From a checkpoint of a small transformer trained on Wikipedia.
Size: 13 layers, width 256, 8 heads of 32, vocabulary 5652, 13.4M parameters.
Architecture: RMSNorm before each block, rotary positions, no biases in attention or MLP, untied embeddings.
Training: a variant of Adam for these matrices, 451M tokens, 6884 steps.
MLP neurons of a small language model. Each row is named by its layer, matrix (gate and up: input weights) and neuron, and shows model dimensions 96-223. Each number is 128 + 24 x the weight over its row's rms, rounded and kept within 0 to 255. A neuron's up and down rows have the sign that makes its largest values positive.
After each neuron's rows, "fires on" lists the tokens most often at its 100 highest values on Wikipedia text that the model never trained on.

L2.gate166 [115  95  96 159 108 134 147 158 186 131 131 138 138  85 136 133  88 120 125 101 123 124  88 106 100 111 127 125 123 120 135 147 108 106 122 159 132 142 120  98 165 162 194 117 104 168  90 129 146 115 117 141 175 109  97 125 145 124 114 149 145 137 150 127 163  95 125 110 149 126 104 102  83 146 166 143 161 179 135 129 100 137  98 137 131 162 110 139 131 160 121 131 117 171 133  96 154 126 114 113 120  85 152 140 124 144 163 176 125  78 127 105  89 132 134 111 131  96 126  95 136 135 145 134  99 126 104 151]
L2.up166 [102 111  76 164 118 155 106 151 127 117 155 158  88 145 120 139 116 126 101 162 111 144 105 119 119 131 123 149 127 142 111 115 140 125 155 150 100 130 183 121 134 156 142 132 115 118 133 120 163 124 117 166 116 130 139  80  83 157 115 129  51 181 123 120 143 166 132 165 156 130 116  93 119 139 106 113 163 179 158 122 127 141 131 158 121 121 100 136 123  90 132 134 113 125 133  93 169 127  97 120 142 127 146 162 107 145 182 153  81 108 153 113 123  89 120 137 118  95 164  89 134  97 151 150  97 147 111 162]
fires on: "\n\n", "tr", "a ", "is ", "later ", "also "

L7.gate103 [ 90 143 133 187  81 134 135 111 113  91 151 146 124 105 127 133 154  72 101 124  89 169 128 105 135 145 124  87 101 100 126  84 151 194 138 122 109  98 147 128  85 126 133 137 152 134 118 153 153 108 169  91 134 140 138 119 151 122 105 136 150  98  92 123 159  89 127  88 160 154 107 120 113  98 143 166 131 131 131  93 101 126 118 139 134  90 139 109 142 127 166 149  74 123 132 167 140 103 100 130 100 126 159 150  92 111 160 127 111  98 157 131 122 153 120 100 146  90 143 109 109 119 161 118 138 143  94 155]
L7.up103 [ 89 118  81 122 182 114 133 146  87 107 125 105 156 181 134 138 161 108 114 156 128 133 155  95 122 125 164 115 112 110 147 139 132 128 179 122 158 137 115 162 140 169  90 147 102  89  98 107  57 142 122 145 135 155 101 141 143 176 160 131 117 126 157 147 150 144 112 163 118 153 136 116  99 163 123 138 160 161 163 147 128 137 151 133  86  79 145 130 119 141 116 118 106 107  98 138 133  87 107 131 125 113 145 106  91 151 128 167 148 113 153 127 174 120 127 154 111 180 133 137  95 162 146 162 171 142 109 130]
fires on: "was ", "|", "vis", "==", "|---|---|---|---|---|---|"

L3.gate302 [ 99  75 115 139 146 102 103 125 111 141 173 148 117 102 119  85 137 156 149 102 175 138 149 104 127 105 140 112 166 142 178 129 136 120 108 142 135 153 121 156 155 132 124 127 149 127 140 149 141 113 106 165 138 113 153 152 128 112 159 110 117 143 133 110 136 134 125 101 115 130 143  96 113 158  76 147 101 143 137 131 135 168 165 164 100 115 151 123 142 143 118 105  84 118 118  87 129 140 141 114 155 136 139 137 158 146 107 168 142 120 115 137 130 134  97  76 112 104 178 136 134 126 120  91 118  77 158 151]
L3.up302 [123 148 121 152 150 148 133 135 136 136 133  98 150 159 135 105 146  97 149 160 132 149 129  85  86 140 149 183 135 106 158 105 108 145 136 153 157  85 147 153 142 162 139 157 163 135  88  82 152 145 162 125 117 148 127 136 100 146 129 109 102 125 157 129 109 132  95 129 125 172 111  79  99 140 132 186 157 153 151 152 139 106 128 141  90 131 104 101 102 166 110 125 139 152 120 106 144 115 102 165 101 150 137 153 116 124 103 141  81 184 172 135  93 155  96 100 120  97 128 114 135 102 114 145  97 135 140 134]
fires on: "le", "Me", "be", "beg", "Ste", "ra"

L2.gate364 [149 109 125  94 117 187 130 144 178  96 124 139 126 205 114 116  73 113 131 154 156 127 117  69  95 151 143 154 120  95 105 147 124 134 111 115 161 128 117 113 174 118 160 133 158 112  82 134  76 136 109 101 146 155 124 154 121 128 143 145 128 130 132  86 106 124 138 133 138  82  91 131 133 146 125 109 160 124 122 135 155  93  99 156 151 166 132 116 100 119 163 132 142 119 140 116 115 119 107  96 184 143 155 133 182 152 126  88 106 117 144 134 113 164 152 119 151 134 139  97 140 112 116 134 111  98 147  99]
L2.up364 [132 129  95 146 117 115 178 119 138 111  92 143 116 122 131 100 199 117 166 107 154 130  91 123  97 155 112 158 141 138 104 105 125 142 145  85 127  96 101 145 126 143 148  77 142 112 112 133 122 128 137 142 117  74 140 113 121 160 148 121 102  93 126 117 111 120  89 166 151 135  99  95 165  94 133 129  93 152 133 120 133 141 125 149 158 134 164 132 129 121 131 107 118 121 155  98 197 145 137 127 103 142 107 147 120 142 146 167 106 140 113 129 131 163 108 112 134 157 132 121 131 101 124 196 173 123 101 122]
fires on: "s ", "a "

L6.gate647 [126 108 168 129 132 120 119 119 144 118 117 155 170 114 145 154  54 150 109 130 171 158 117  67 131 131 143 143 116 130  83 135 145 138 160 108 114 129 126 186 147 136  80 124 139 155 136 131 114 152 128 132 127 141 112  96 108 111 143 147 131 140 100 125 118 154 105 158 109 112 124 101 144 150 133 135 132 121 143 140 153 139 137 147 164 159 145 139 140  94 124  96 156  95 144 110  96 131 114 150  94 192 152  95  97 104 126  77 133 137 172 141  98 113 139 165 131 186 149  63 106 102 167 182 110 129 110 110]
L6.up647 [130 147 124 100  82 109 134 136 164 156  96 124 142 131 151  93 128 148 121 147 121 137 105 128 103 138 149  96 141 104 117 137  87  67 101 137 112 139 158 167 141 111 116  81 155 143 105  81 115 136 127 216 116 133 126 118 106 156 123 150  93  96 128 168 142 135  84 115  71 143 126 165 158 154 126 147 143 143 159 133 110 152 103 121 133 134 129 103  78  96 121 142 151 197 148 101  97 151 176 109 159 115 121 103 140 131 132 122 132 151 110 119 156 137 144 141  95 138 148 138 138  87  92 101 140 185 115 115]
fires on: "a ", "at ", "his ", "mel", "side "

L4.gate54 [162  94 142 136 103 141 146 126 102 120 137 156 132 121  70 126 105 116 141 146 102 126  82  99 142 114 164 114 122 155 128 135 121 152 146 132 128 126 115 138 149 140 157 146 156 133 127 139 116  73 141 177 169  87 128 122 134  93 148  97 132 140 100 134 155  92 140 142 125 126 154  85 106 151 127 136 123 125 150 139 142 164 122 110 126  98 126 156 134  93 119 153 127 160 123 225  93 130 101 118 131 100 135 136 161 126 127  66 162  86 148 123 116 119  91 141 141 136 130 125 111 149 113 116 132 113 106 121]
L4.up54 [161 114  97 130 152  99 142 142 135 139 143  85  98 154 143 115 122 166 123 139 119 124 149 127 154 137 133 135 110 124  86 157 168 152 147 119 158 127  99 100 125 143 128 171  84 148 128 118 123 111 124 118 130 159 103 183 129 122 130 112 122 143 140  98 142 146 147 146 133 139  97 127 125 114 110  95 112 105 189 100 135 151 143 105 163 130  94 170 121 120  97  87 118 196 139 125 122 143 162 119 147 149 128 115 107 166 183 163 142 104 123 129 120 147 171 107 125 117  92 180 140 153 118 103 135 154 140 102]
fires on: "such ", "other ", ". ", "with ", "of "

L3.gate317 [ 89  87 132  88 138 150 143 148 144 170 124 129  61 129 155 158 104 140 145 101 126  81 162 137 138 193 139 162 133 120 156 118 131 115 103  92 100 140 139 142 138 118 112  99 120 167 122 113 113 107 119 156 141  89 169 128 140 101  97 114 157 144 158 160 138 130 136 147 106 107 153 124 121 148 137 176 119 121 128 142 100 132 102 145  84 104 151 141 126 126 167 113 129 115 217 162 124  69 166  85 126 100 119 125 127 148 150 140 164 133 136 153 142 165 152 125 126 106 125 153 133 131 144 123 125 121 152  95]
L3.up317 [149 121 148 128 124 142 127  87 155 126  80 131 104 137 144 117 106 141 143 119 173 129 133 165 138 169 146 100 129 110 178 142 150 128 132 151 120 136 137 119 145 105 134 117 132 119 128 111  95 111 145 128 106  92 128  90 144 106 109 149 169 122 128 170 141  98 156 116 140 128 120 172  92 125  89 139 122 125  83 135 145 130 152 107 171 118 152 108 128 171 139 102 130 134 159 129  86 131 130  92 133 139 120 128 129 169 106 139  66 144  87 111 145 140 140 138  67  95 146 124 170 155 155 137  79 112 140 127]
fires on: "ing ", "en ", "e ", "y ", "g"

L6.gate507 [109 160  97 130  87 102 161 162 145 117 127 152 174 157 146 153 103 119 110  92 144 147 124  80 156 122 107 132 141 116 119 136 128 120 109  77 126 175 150 166 141 152 112 158 132 114 152 127  80 103 128 111 124 156 138 126 152 142 144 123 118 117 125 111 102 155 138 128 138 134 117 111 114 140 106 160 151 109 140 125 157 170  69 116  80 165 142 128 134  95 181 157 139 153 139 133 146 116 107 130 137 167 119 135 127 115  84 102  83 124 130 164 141 149 109 160 175 149 135 117 147  72 126 115 142  75 161 137]
L6.up507 [113 137 135 118 106 100 152  93 156 144 131 139  89 136 124 118 145 163 157 110 145 135 116 160 155 172 145 126 136 125 116 145 156 114  85  97  90 120 111 128 130 159 119  69 119 130 124 138 111 122 129 102  81 142  99 136 159 122 111 113 108 140 143 124 150 137 166 130 110 148 143 133 130 121 118 157 114 130 156 110 114  98 137 167 131  95 139 137 132 108 113 123 125 140 128 148 121 170 112 159 113 149 144  77 116 130 107 121 125  73  96 122 132 120 108  93 101 117 113 118 139 139 146 139  95 140 163 137]
fires on: "an ", ", ", "a ", "and ", "ian ", "the "

L7.gate656 [138 174 127 141 116 149 126 115 103 105 123 172 148 155 145 119 135 127 132 109 129 137 124 131 101 129 117 159 109 124 170 119 121 130 132 153 179 143 155  95 108 153 115 131  94 103 107  89 120  93 122 138 176 135 114 136 109 149  92  77 129 113 111 109 105 155 159 127 152  64 175 121  94 136 101 138 145 162 135 155 124  98  87 103 156 153  98 118 170 141 129 135 153 130 163 162 139 152 138 155 132  97 146 120  88 141 132 126 140 134  76 130 115  90 136 115  72 123 144 100 125 119 154 136 114 135 109 174]
L7.up656 [147 103 151 143 120 148 133 113 112 113 122 171 131 168 136 131 136  66 130 132 119  82  86 165 103  95 127 112 127 154 151 105  94 148  96 103 150 117 140 111 113 119 150 104 145 114 152 122 170 130 129 113 127  95 122 148 113 138 118 123  99 141 133 123 118  97  79 125  80 122 144 164 140 166 129 125 164 140  88 123 111 153 128 106 123 151 109 145 158 132 120 118 157 122 111  79  97 132 122 155 145 104 135 119 165 123 123 155 119 112  92 164 120 120 180  95 133 182 132 110 120 111 176 111 129 102 119 159]
fires on: "more ", "as ", "most ", "| ", "less ", ", "

L2.gate265 [143 117 125 135  96 127 116 135 112 122  73 161 159 123 101 135 193 143 135 153 115 148 138 139 118 116 107 136 144 114 142  97 129  86 142 155 141 173 112 156 120 143  90  98 138 135 178  97 183 167 129 141 141  93 142 112 118 105 116 110  84 141 136 136 150 167 140  71 141 109 133 128 138 121 100 163  86 161 165  99  97 114 146 152 117 116 164 148 140 151 154 107 179  86 164 141  96 140 142 137 140  97 168 163 172 122 139 128 159 123 137 164 167 142 151 130 107 193 160  84 103  91 128 126 135 143  95 149]
L2.up265 [ 97 101 118 137  91 100 156 119 131 115  98 137 144 138 117 122 164 144 139 168 135 118 193 138 126 130  66 140 135 115 116 112 157 105  90 114 154 158 110 146 122 131 102 110 117  93 170 112 142 188 124 147 160 138 127 141 155 105 155 147 145 143 168 133 134 168 113 123 105 120 140 134 102 143 118 150 137 144 194 129 110 144 133 136 162 123 153  84 155 151 109  67 153 144 126 136  86 154 119 145 115  88 163 172 152 100 134  96 138 114 147 167 146 127 123 117 154 171 126 109 120  92  92 107 117 123 102 114]
fires on: "time ", "year ", "Sch", "film", "bre", "spe"

L6.gate291 [126 166 111 116 129 107 116 146 145 140 135 104 120 170 151 170 116 116 138 113 128 128  78 135 126 152 151 119 145 144 125 166 102  92 129 146 125  87 159 100 106 128 125 111 118 137  97 124 107 102  93 137 123 149 110 127 116 131 158 139  78 170 158 115 107 107 130 133 135 127 103 100 160 141  59 132 146 133 131 149 126 153 162 144 133 107 111 143 107  60 174 118 129 109 124 138 143 103 139 103 134 135 118 113  82 141  82 107 111 116 148 130 117 137 102 138 159 135 122 143 148 155 149  90 151 125 100 124]
L6.up291 [170 111 119 112  89  79 126 158 157 110 104 145 144 112 125 150 178 130 104  94 102 120 107 144  82 116 101 119 134 148 127 128 153 127 149 119 149  84 105 111 143 153 150 117 103 143  93  86 128 126 132 161  78 139 125 112 112 150  96 123  95 104 159 120 103  96 112 111 117  96 124 166 123 117 120 103 104 126 140 175 153 135 152 111  92 118 159 121 117 107  97 130  92 183 146 155  95 117 136 135 103 107 137 118 113 127 130  98 113 143 156  83 157 169 112 127 130 139 149 174 131  88 167 146 136 130 139 112]
fires on: "202", "ent", "riv", "a ", "one ", "L"

L4.gate582 [150 154 123 148  99 113 142 113 125 116 143 146 113 138  91 124 120 104 115 123 153 134  88 147 108 148 148 140 163 126 157 162 115 110 153 118 166 111 133 115  92 110 111 109 144 147 168 136 187 157 152 145 123 114 114 127  80 142 154 145  98 134  76 143 112 110 111 154 122 107 117 119 127 154 130 113 160 152 151 173 134 137 106 120 116 115 133 143 110 126 135 141 165 165 152 122 112 122 154 155 148  48 133 114 101 116 143 139  86 145 138 100 131 110 133 104  72 130 126 108 157 122 134 115  89 138 122 138]
L4.up582 [103 132 131 164 133  84  62 132  99 138  89 163 155  96 109 129 120 150 148 115 122 115 152 147 137 135 138 139 147 141 146 120 123 154  82 153  80 145 103 176 136 125 133 107 165 117 121 137 110  92  95 100 123 168 127 114 128 110 116 186  86 153 124 184 145  75 134  84 109 161 122 114 126 122 119 159 122 122 137 113 137 165 117 146 173 128 143 147 135 121 145 119 135 113 112 116 111 128  92 133 117 155 109 175 154 123 132 110  92 117 124 172 135 103 125 114  97 190 101  98 147  96 134  98  99 101 131  83]
fires on: ", ", "Website", "also ", "would ", "ar "

L2.gate70 [ 80 102 147 142  98  99 128 156 122 126 102 128 111 122 116 182 139 170 154 144 118 180 135 195 115 134 132 134 127 166 131 146 143 134 168  83 131  87 151 155 113 153 134  97 177 123 133 150 145 120  99 121 106 129 144 134 146 143 147 168 133  65 103  91 191 121 114 121 136  91 148 164 123 139 109 148 137 111 173 119  93 142 147  81 143 142  96 125 119 141 106 161 131 150 123 113 131 133 136 152 119  96 136 163 121 117 108 144 140 151 190 135 102 144  84 129 138 117  98 128  93 108 147 114 170 146 126 146]
L2.up70 [106 129 135 125 125  98 140 138 109 138 108 128 118 123 125 158 121 142 172 159 145 180 131 153 101 150 163 148 126 133 157 157 129 139 150 125 150 127 160 147 111 110 101 129 128 130 106 150 163 145  89 162  92 124 123 141 141 138 144 131 147 105 147 112 144  84 136 104 104 110 164 141 104 140 145  97 133 113 146 151 100 151 117  96 149 118 148 134 101 166 130 148 118 113 128  88 138 140 110 101 122  73 141 122  92 110 118 184 146 109 168 148 177 120  96  92  83 108 108 192  99 133 165 116 144 154 106 155]
fires on: "ran", "mil", "Sen", "Princ", "plan"

L2.gate48 [114 108 106 141 123 165  86 159 126 100 179 159 140 122 137 151 122 110  96 119 123 133 136 110 117 120 131  99 154  96 133 104 134 145 144 116 141  78 142 102 137 149 125 139 148 184 150 146 129 114 163 116 148 128 115 112 122 120 134  83 124 148 131 148 163 121 133 137 129 140 132 117 114 132 177 152 122 147 138 107 119 117  90 129 142 152 120 167 159 151 124 159 128 117 107 131 132 156 127 137 137 112 131 145 136 143 127  72 180 134 156 132 105 143  98 160 139 176 156 103 136 147  89 137 112 112 137  79]
L2.up48 [119  73 141 144  70 134 120 125 162 105 124 149 166 110 156 161 110 109 120  93  88  99 153 118 103 147 156 158 137 127  93 140 132 173 154 159 120 138 155 163 150 117 143 119 120 164 129 133 133 115 139 103 104 124 162 117 176 175 102 142 115 133 141 146 136 113 147 145 133 167 115 113 103 117 135 140 110 133 134 169 133 133 122 132 140 110 127 143 157 147 137 161 155  94  89 180  91 128 119 149 139 120 103 117 109 168 127 108 142 133 145 102 148 116 141 115 111 168 176 128 101 156 134 113 147 138 138  91]
fires on: "it ", "and ", ") ", "8 ", "IN", "ship "

L9.gate55 [ 88 135  98 120  94 122 152 118 154 160 133 113 116 170 131 122 119 145 135 125 138 127 133 183 158 128 149 146 142 155 176 100 129 118 121 129 129 113 139 167 119 149  66 120  93 113 110 128 125  98 134  76 128 104 112 105 103 105 141  84 125 142  94 135 147 136 152  99 172  91 145 109 145 176 116 116 119 125 136 132  99 129 155 148 111 141 134 165  95  76 150 145 172 166 129 124 121 106 145  99 120 132 121 151 122 120 149 154 139 123 165 141 147 147 145 157  76 117 108 124  98 156 148  93 124 151 118  96]
L9.up55 [128  85  84 150 110 121 133 112 115 135 162 125 101 105  96 135 134 155 170 190 148 125 115 172 164 129  73 114 148 138 173 106 129 124  98 168 133 142 130 100 136  74 133  88 110 102 102 132 138  83 126 120 105 116  99 132 104 153 123 112 118 137 131 152 140 154 122 169 123  64 122  93  98 151 139 110 127 136 104 108 104 105 138 136 126 150 154 114 133 159 136 205 149 132 119 108  92 124 138 119 182 127 131 125 144 155 148 123  92 134 125 145 160  98 129 142 103 154 119 119  94 181 125 162 147 138 120 159]
fires on: "de ", "en ", "e ", "i ", "al ", "por"

L3.gate639 [191 141 116 138  61 149 134 142 160 114 144 120 130 113 142 164 118 155 133 133 197 151 129 108 159 162 144 129 164 152 147 145 125 149 137 111 150 124 133  96 113 152  88 173 145 129 153 160 147 117 165  62 107 136 134 124 114 123  92 116 132 123 100 171 138 111 106 157 133 149 128 126  92 110 130 102 106 102 127 151 107 112 102  94 119 126 133 176 124 136 129 103  77 154 127 152 126 151 145 154 135 126 156 131 105 136  73  71 130  99 135 164 135  86 106 107 123 131 122  92 148 128 101 133  94 108 127 107]
L3.up639 [136  83 127 132 108 124  91  76 127 158 134  68 150 100 157 121 127 156 142 123 155 130 126 107 148 113 135 138 116 103 134 137 134 181 142  91  77 120 118 143 108 146 106  95 116 153 108 121 146 146  69 128  97 156 158  80 123  79 135 160 157 131 114 112 120 118 172 121 147 109 156 122 101 138 115  82 136 103 145 124 118  96 120 127 103  92 109 147 129 177 108  79 148 133 140 132 166  92  72 111 153 168 132 145 142 110 111  98  63  91 137 123 146 122 118  90 147 168 136 106 132 115 135 111 154 113 122  88]
fires on: ". ", "and ", "at ", "===", "it "

L6.gate45 [121 125 100 110 138 129 180 140 187 134 138 113  93 118 163 124 149 137 162 141 140 174 136 115 137 128 135 107 120 156 141 164  69 126 127 151 132 145 163 142  95 129 141 153 114 139 150 162 144 136 136 140 146 105 133 176 111 106  98 140 112 139 108 190 112 129 146 104 144 162 139 141 118 118 130 123 101 132 172 158 140 184 138 116  98 134 121 147 153  91 146  96 109 185  88 123 134 122 132 118 139 131 133 137 153 109 138 139  96 100 148 112 113  89 142 110 152  66 138 155 127  89 111 121 163 136 142 163]
L6.up45 [158 183 120 101  99 105 127  97 153 191 130 169 106 170 143 110 126 122  79 143 138 126 148 118  92 159 109 113  75 107 144 150 134 147  79 166  86 119 153 137 142  96 127 130 102 135 106 132 118 136  84 159 150 142 100  98 136 115 102 105 165  96 157 177 122  98 105 174 116 175 148 149 145 110  98 124 118 166 124 157 110 130 130 167 117 125 103 160 131 139 153 146 123 110 134 138 126 114 136 134 116 134 147 154 130 118  85 139 112 145 136 138 153 163  99 114 129 144 117 142 119 113 173 141 141 133 108 110]
fires on: "and ", "or ", "ise ", "on "

L3.gate512 [153 160 118 128  78 155 146 131 135 158 100 131 155 161 123 158 110  93 167 114 127 142 144 103 114 178 118 136 111 110 106 127 143 129 142 142 152 137 116 122 128 109 177 106 124  74 134 134 151 141 108  78 138  86 113 125 136 116 107 132  99 168 137 128 134 166 135 104  87  88 123 125 131 111  91 158 100  93 135 126 170 118 118 114 117 183  77 154 121  69 117 167 168 162 125 132 110 136 127 128 100 118 161 147 134 153 146 119 145 136 126 132 121  79 168 124 131 152 156  51 116 153 128 158 139 127 119 134]
L3.up512 [129 111 114 112  95 108 107 149 182  97 142 148 125  90 151 152  96 124 136 111 146 124  90 142 145 115 121 151 160 161 131 120 133 182 136 139 113 129 133 166  99 141 134  75 127 148 112 138 168 109 152 132 157 118 119 165 135 110 153 138 126  82  97 101 169 161 148 142 125 160 128 124 117 109 151 173 155 150 145  87 134 138 122 162 106 146 142 119 133 101  94 124 137 129 157  85 134 178 150 107 114 111 154 101 121 161 123 121 138 111 101 125 147 144  82 148 139 118 144 170 147 160 104 159 151  93 162 135]
fires on: "a ", "and ", "was ", "an ", "played "

L2.gate471 [138 106 132 103 115 123 125 106 142 125  90 143 141 129 118  81 151 130 165 148 156 132 115  77 140 132 138 107 108 143 131 137 159 143 177 102 128  92 106  60 120 101 131 135 134 127  77 151 156 122 127  80 122 110 116 139 124  88 129 127 124  86 105 128  78 137 144 123 116 137 123 117 155 134 122 131 116 108 143 138 106 106 110 116 139 127 116 169 121 117 173 150 122 155  79 121  96 130 123 156 139 156  81 104 110 150 100 108 147  70 118 124 118 124 109 128 106 157 121 106 113 164 107 131 121 134 134 138]
L2.up471 [145 102  95 110 145  89 134 145  94 114 111 158  95 148  99 123 142 151 151 110 169 119 165  95 123  92 110 135 150 130 126 135 135 139  98  88 145 106 137 111 127 129 128 139 154 130 116 136 108  97 133 136 126 153 126 117 159  77 119 122  99 134 114  80 124  99 105 101 133 108  75 114  96 122 133 119 167 130 120 120 135 107 123 145 147  88 146 132 164  68 133 119 123 140 122 159 119 119 145 109 129 177  74 127 138 162 104 178 136 109 142 100 141 128 120 111 139 147 133 106 116 148 127 111 144 113 158 112]
fires on: "American ", "ic ", "all ", "ard ", "ite ", "ans "

L9.gate210 [121  90 144  59 143 123 107 131 128 158 144 153 151  94 140 152 114 113 130 131 151 131 113 166 137 129 125 106 121 136 134 156  92 105 138 126 170 141 181 156 105 113 140 108 155 121 122 177 115  87 133 172 161  88 162 135 144 151 115 111 141 135 106 132 108 115 130 139 101 135 143 144 142 134 106  59 134 102 122 119 133 176 123 149 128  83 159 140 110 135  97 132  80 167 162 127 138 119 123 121 134 113 140 160 152 137 155 144 130  96 127 125 117  95 136 130 158 104 151 116  89  87 127 154 142 120 150 120]
L9.up210 [137 111 129 134  97  89 143 132 107 161 141 134 123 106 138 117  95 136  96 177 123 128 136 134 134 142  91 121 148  97 127 174 128  98 138  72 127 153 126 115 107  84 142 112  95  94 172 115 120 107 111 154 127 119 103 114 158 129 144 121 171 101 126 127 128 134 110 113 112 113 125 104  98 101 110  88 137 139 113 105 123 130 132  98 162 147 125 117 126 106 127 139  76 141 142 115 136 143 136 120  98 149 120 117 124 143 150 150 164  79 154 133 148 132 131 119 105 127 128  87 127 121 113 171 164 179 148 152]
fires on: "in", "to ", "with ", "\"", "ing ", "of "

L2.gate389 [129  95 125 109 153 146 138 123 107 117 112 100 167 132 153 153 147 117 139 178  94 110 195 143 124 124 181 160 125 168 153 138  96 146 100 159  94 135  60 147  97 123 105 144  97 100 145 139 135 108 157 133 128 143 145  98 112 116 149 128 174  77  84 118 107 139 160 155 130 148 107 174 137 137 144 135 151 145 122 133 119 139 100 149 120 132 124 148 146 140 121 138 161 147 109 106 126 136 126  67 130 169 138 111 122 118 148 104 134  94 114 196  69 108  94 113 167 108 140 138 131 130 126 146 160 134 147 112]
L2.up389 [101 124 184 129 135 154 152  98  99 171 141 147 115 122 108 116 144 153 138 107 106  99 145 132 112  99 121 131 187  75 148 117 128 158 111 146 142 167 124 163 113 174  80 114  79 104 119 108 129 114 138 117 134 124 128 103 142 110 127 124 141 147 136  98  82 126 188 139 152 105 123 146 152 123  95 124 134  78 146 119 115 100 149 158 109 117 118 180 125  97 122 133 150 116 109 141 111 133 128 115 149 119 111 125 147 152 127 120 132 162 152 143 105 142 107 110 151 118 151 110 112  95 141 146 109  99 102  94]
fires on: "produc", "Su", "Pu", "audi", "vocals", "NE"

L2.gate464 [ 95 134 105 108 115 155 138 101 110 135 158  98 122  96 103 100 127 123 118  97 110 142 137 149 155  98 156 170 143 121 144 166 113 214 141 123 200 133 142 121 121 134  86 154 140 128 150 142 110 166 141 119 120 120 120 136 130 168 141 125 135 113 136 121  96 120 173 154 143 159 147 129 184 155 156 118 104 113 108 142 160 140 143 128 140 156 119 153 144 139 116 127 142 108 139 148 123 125  93 138 155  96 146 152 152 126 157 125 128 133 141  88 117 120 150 116 102 138 194 142 140 137 164  96 128 139 113 116]
L2.up464 [140 123 129 138 139 101 143  79 111 135 116  98 141 127 143 163 138 157 159 200 112  91  89 189 169 139  97 115 147 128 147 116 141 103 103 114 120 132 118 114 127 111 148 142 151 158 143 136 176 165 138 115 139  96 120 122 162 120 157 132  95 143 141 129 115 126  80 155 106 123 118 136 123 121 104 116 170 122  95 118 113 141 157 126 142 113 117 151 143 145 157 140 107 109 121 118 132 140 154 154 117  92 129 136 113 141 119 117  97 131 119 172 135 122 139  82 164 143 137 122 132 148 103 107 165  84 141 126]
fires on: "\" ", "most ", "when ", "When ", "FRA ", "America "

L6.gate520 [182  97 128 124 140 111 125 132 127 120 144 130 187 111 100 169 121  80 147 115 118 158 147 150 105 111 130 146 112 149 125 193 116 119 160 132 124 125 138 118 123  95 130 144 133 135 196 109 130 115 123 147 133  78 131 132 139 116 104 131 146  99 125 140 142 154  72 170 123 163 114 102 123  66 129 134 128 128 117 125 110 148 118 125 137 128 134  93 132 170 121 151 149 124 120  94 107 109 146 133 104 105 125 142 162 126 121 155  88 142 102 145 147 143 108  95 143 162 154 129 111 120 134 118 114 155 141 167]
L6.up520 [124 113  93 103  96 180 119 128 172 175 145 145 142 141 167 129 125 114 143 116 153  86 133 135 177 156 111 131 130 125 108 161 117 136  87 177 140 113 132  77 114 146 147 165 123 124 119 138 116  87 140 152 129 102 156 157 129 144 118 145 120 143 125 137 130 141 172  77 191 142 122 149  96 104  78  93  89 102 137 108 121 162 136 131 140 155 138 134 124 115 148 139  90 133 145  66 122  71 141 160 128 160  85 133 132 138 114 100  97  95 143 131 132 136 103  82 115 126 147 158 167 120 144  99 111 109 150 149]
fires on: "201", "0 ", "\n", "200", "198", "July "

L2.gate14 [176 158 108 120  71 108 138  87 121 176 139 131 122 128 173 147  95 132 140 158 110 143 186 141 114 150 111 124 133 124 127 183 127 140 132 165  96 186 151 121 135 129 127 113  96 157  82 124 128 131 111 130 122 132 146  95 126  87 134 115  99  84  62 132 110 102 152 136 165  79 122 143 151 169 125 119 149 114 134 102  93 121  96 134 137  85 136 162 117 148 145 132 157 146 129 166 149 129 140 140 169 115 141 153 149 113 116 126 106 134 150 128 141  86 162 102 113 118 140 127 187 119 120 108 138 137 127 112]
L2.up14 [110 121 163 115 114 138 155 133 101 130 135 116 136 185  99 146  78 136 139 128  98 133 127 113 127 148 136 163 131 115 120 145 123 137 127 125 142 157 103 152 165 137 125 135 134 111 111  96  89 114 132  98 127 143  90 148 142 144 119 117 130 146 100 147 113 112 106 132 137 129 134 149 151 112 148  87 146  85 106 123 119 175 154 179 136 105 117 184  59  95 121 141 116 129 148 110 144 105 119 137 165 143 129 130 122 183 131  98 151 122  94 176 125  92 142 125 128 133 113 155 166 112 115 116 128  87 156 117]
fires on: ": ", "on ", "2 ", "1 ", "3 ", "1"

L2.gate533 [120 107 131 122 139 137 126 120 150 163 111  96 111  92 128 124 167 179 172 138 130 132 156 135 142 109  91 135 103 127  91 135  89 143 123 144 158 121  98  71 109 144 129 122 137  65 138 169 177 107 127 188  89 183 128  97  96  89 103  89 139 147 119 127  86  97 181  95 114 143 157 181 127 149 117 103 110 107 128 139 129 134 112 139 157 144  97 131 186 119 142 158 117 108 140 101 142  96 128 126 145 110 123 140 123 154 160 144 106 130 106 107 156 129 100 124  95 130 146 132  91 101 153 123 130 161 117 137]
L2.up533 [103 165 147 130 114 139 143 130 133 180  65 115 180 114  94 146 114 145 148 135 117 142  74 137 122 135 164 104  78 103 161 108  78 132 105  84  90 149 182 110  93 131 151 157 156 122 122 138 151 127 115 164 140 169  92 153 122 148 132 170  85 130 119 141 113 118 147 107 134 117 159 129 115  99  82 138  90 104 141 118 125 141 111 102 123 153  95 115 127 149 119 148 148 135 104 166 116 140  91 111 103 128 137 151 133 101 122 134 120 152 117 151 126 127 163  95 154  83 141 154 138  95 171 136 175 119 135 117]
fires on: "before ", "since ", "ain ", "Since ", "= ", "ure "